From a checkpoint of a small transformer trained on Wikipedia: no biases in attention or MLP.
MLP neurons of a small language model. Each row is named by its layer, matrix (down: output weights) and neuron, and shows model dimensions 96-191. Each number is 500 + 25 x the weight over its row's rms, rounded and kept within 0 to 999. Numbers have three digits each.
A block is one neuron, or neurons of one layer that tend to fire together. Before each block is what it responds to, as a language model described it from the Wikipedia text at the highest values.

Responds to: Mostly the apostrophe of a possessive 's after a noun or name, as in bill's, bank's, Farmers'; also labels like length, code in infobox and table fields.
L3.down141:490511491477503534537519526475513484512549496510493534522511522488508487503495480495520527485528519497384501508514475520498521480478476511487477521523509463499483485480466507490489492495522486471497464535458503513465497508477511514492470508518499487483480460511455504450513516525486487535

Responds to: Interior digits of years, decades and ordinals after "the" (19'5'0s, 20'1'0, 1'1'0th), plus newlines after article titles and hyphens in compounds.
L5.down131:515492493476506541469487527501472485515530525461524490503477519506482503520464459482535514509508515504497454484565453483500476470529485510524513516444510511488510461509474522500492506498486501523516500512482498455478516528467462498502456517515511499525555506524532512477545502490536479422
L5.down195:500500493456502471478513518508476491529504542526474450486480488485482496501478495500510469502487544490455476495525480502476464445490508523461502478475494469480474468531435490481492529471497525420492498474504501459512496463516482489519490492453489504490538526480533510485505513500490474545
L5.down249:468498504472522532493524520505462506504504518497513476505501502529503506539482483497496526531504479514521511482522454501496471464506461542552479509504501553469540486508462506493498521508496524503498507526478486480470515501478480494479494523560546488508508501485494541491540480474504484487
L5.down434:484498513489515517494507553504471476511479524483511469525508491501475498526468468481448508536488524492504488476499496502485481453495458536540538510532484530475543482504478500487527514521477494475532466496505491492459534486483487489463471552538542513491526522491490549480513506477514464522
L5.down528:483493549512537502512477499535492490502486469501532496498532484521490504513489527485501513520483457499492527514473501502514526487488439520544512519537479524468525517505506492511530511526477475471507497514521483532459529490477496463475516520530532492447504481464475500524505500471483445532
L5.down556:468481508491515538445516511516467512521546493479520500530497498511488525545498512468504528512499531479484515499511473497480496479501419512522499531451517563487489478499453479481500518518492510487488512508505469456426528484494495494506511538566504500516516501495507489465565494491483471491
L5.down646:484473515524514509468514516517463518507538486485502472543536477523485537536477486454482511520499534464477507480505476508472500480498434530518497515501497538467500499484447485466518522522485498490511496504499457472428521464501497471503517535564511492495528514506487474477540498494481445532
L5.down742:476513523478531505508506522519476518507485497508505498485494504528512516530500527482527497508512481455464522498502500496515486495488460526513441509538495515425510505502488504524511547500499502484485507546506500463466483485494497487495496508539531480500512485492515508480545485473464481519

Responds to: Mostly "first" (also last, second) right after "the" in event or history text, e.g. "the first division"; also be, been, have after to/has/had, and wiki headings or table rules.
L3.down630:531512554539503465492540458485514469510519483492487489493471474494486511487491527511493489532491517513540473509491460488490505504481504520528500446529483525466463479479516493483494497472480507478493511517436512483505518479521500459466534499480504507501468506534483500520523509507497477526

Responds to: Possessive apostrophes after singular nouns (brand's, album's, temple's), plus punctuation in infobox and table rows like Density:, Total /, and sq ft.
L5.down66:519488489480500463497536524495507504465460508522559499458483483515493520510506536504502496455490508500512477496489506531471501521523527473505478497509493493503491511477526507480497505501474520504522496485512534493525492518512486468502496502504527507497499484523480498513511478476511462495
L5.down123:496505512490496496521517478537466493558515530480522500521501512502499486496516473536478488517487480526445510525457493488483490496483474516507509492509533499542503540528557500514480502511499511497492482490505475511494490495489534475462509497511500516517497512490490560512490500501466529479
L5.down186:502475531510528498505511481500515513524492543534528493518482501516501485511485475518529512447453519504448492480443514492526511516500519521504506503507503517505496498495494506486500533503507528466489466484482547482505506568487523482499500491507507466517517535487522529469493467466511465495
L5.down335:520471515520496479491476544476513494476494512529547478491502472521501467497500481514543521495506473524505456505444508538500515542484525500510532522482494500502504520512525485478445515530486508469486502519500521462535506539490513480503529523455518510499533511502518542491490460457494481529
L5.down375:494489570509511540474499411537522530519481531524517497488502504531517499497486454531550478491461511490522487524487514497506490523516511526500523477478489506508516520503486515473496514508503558502476459483503515485492499495491530459474516502495501464514523519488502526464466482477495492502
L5.down488:510506492476521479495530489504518495471450516511554495490498489517496507514486519514528500452487490505493494490475509500485506521516519538488491506498512501483483496494522500452509498489494534471517470489477542480509497522508514499458498498524522494537496507528533515515509454471520477487
L5.down583:490464483531547489499495529482479491490481520527533483490488505504496518511498496491534546491508504507339519532482499508522507496485527542546490511483504509515512505496484510505460534490504506536489504498517521486557501528492521499492510534481496484485540509492543519531530497504503486504
L5.down724:522483514468476453505500460518508522463498509511537501491483526539509492499485503520489483477495527496421511485490503525523501519504532481493506484490480510504488501500511516456472511499462564487494479463489550477533489508474517468508522510457518446518542514502505491501495477462517482522

Responds to: Fires on tokens that begin a new clause, field or quantity: verbs after a named subject (described, gave, told), number words before durations (three-year), table pipes and infobox line breaks.
L6.down174:503471495478486485480465471524487538491519501494540552473479501513517474460542521496440537489494537486467487522517504523462490510498540474490461503502520569536485507504475459506469507508498471515519460479485453504535523484477497505524525478484543495510503511486530531470480486489521513494
L6.down216:496491469487500509495506438502505518536528471464469517519460492502505489482494518483404510497506519460433525533550480530494502486459514488488479486476517530497482486492452495506484475477465495562551517489492464536520499515459480506506487448489522499493514481507487472481486506511513507496
L6.down298:489464486463482500500515487505545481530531492466505517501490505520496513504486500487512549477511495475518595538511496533478487498492502534477489522496527518500527499479484509496489481518486498548501508489517470491517489561497450523483515486477473526478545497473502494529505485493497497481
L6.down343:473477484482500489499495475511501497493488511497520521515460493509512492496536497508461529527511500471466552504558489517482490498471496485450488515480511541491508482500487519519499474510483512528514528496502492510509480542499475525513540450480509492467543507471502476491466507499513486492
L6.down406:537491500493489501515476455515495478491494552493544524486480498520485489491542497515483503497504517466450484500504518522451488534472523504467464507515543517527516495501491501508513488504493519513513516469516535507528496498523471517507529463516564489508505524459547511484489528488498502460
L6.down566:500478465493479480505523559487497563467510507528552511490510535503516470503524508487463523505520555503505498520524472501435453515502500516458490491467530487539504500515492472525491499512511485490481516466497458503524486488496474564505506462496505466463536509429525484508512512510533511486
L6.down582:505490495498533495485512491507498483473481471517506524506484514525472501485544480495527521545485482462469504541533484511494487510455484504488471497471485480508524458496473521519472479529490539574517519484512503517529486511485460544481536454509523513469521493458519473524478533496490489471
L6.down729:492477477509502529519521446545469492499501503475526520504502488511501463483542487486483521534507499483491560537545458517480481509438492537461519482492524515514499494478495491518465484491449507545509511469509490527508447531507469511513533467502516483477521476466503470527485504500526494508

Responds to: Apostrophe tokens inside possessives and contractions, like region's, doesn't, I'll, plus weaker hits on function words such as an, had, would.
L6.down74:522477470503476504461537513473489524492495501536472508480457497506497464517496518495432507464492532503536442505520484508511498506465532456508497522448493468529477487492509499492497516486454530498523483463434498539548512490508480579503505470500529472480450483502480505494485503489527506483
L6.down97:510492509488488524485497514489489516517512532503505537505467512525516482522494496476429524465513527485505477516507492533536477504475491488507476503505487498543497558504466497504486510468492527481492458534468500470479527520503496507557465471507500509516446508532433525439506478521476483500
L6.down360:533486543462553519536487424487490529502462463535496492491498508508498504495501532511565485506490482511463485495512502484506526490535513496531492466495461504499467506482482517460478519508523542502505477527482522496493486448470492432439520512484507476516483499545465508471504497507466484499
L6.down385:528460534508470525496475464529510513494502522519507482503491516508513488523478476518482528498495543498557464523476470513540517528499491468511492520468487490542483469518493464484478531490498537489498477505455545504491489498525501461526501480495511476521482498512466536460462515496483517512
L6.down438:480482504526482525514535442495465511473479513539504470514495512499529479504494470503526513469493545490630530498544483531559490525477491452506497500521470511507520473487482476479527503488500540480535478476476522492491495499493467516544477495522523482498498545494525504487475521458478486516
L6.down477:529483497488498499495505446485490518469512503514497516483480513512514465482538486503383523509480534509559423533495494510479490528522523486504484490485540535533491511537481507477492535511478513496481501499464491519475500476480478516561503469494515479502483492508515518475484513499512533475
L6.down686:533500510483515516499520508506476484447469550531511487478495517503507487496491490480544530450488519493573539543502491535530507513442477466510496485506448505536515487492492518462510507498485511481490445496477554494540516552504482534524474490507502496504474525524499479467490497479486443494
L6.down744:518444531486495489496498459490515522486519459529506500482479518537516488511502496507442545485511530513574500539496517492546515529520504450513480500463474485505484462484499514471441531524489573501495482507426523491505514493491465479514515514467491449497493536532498538481477482513496487502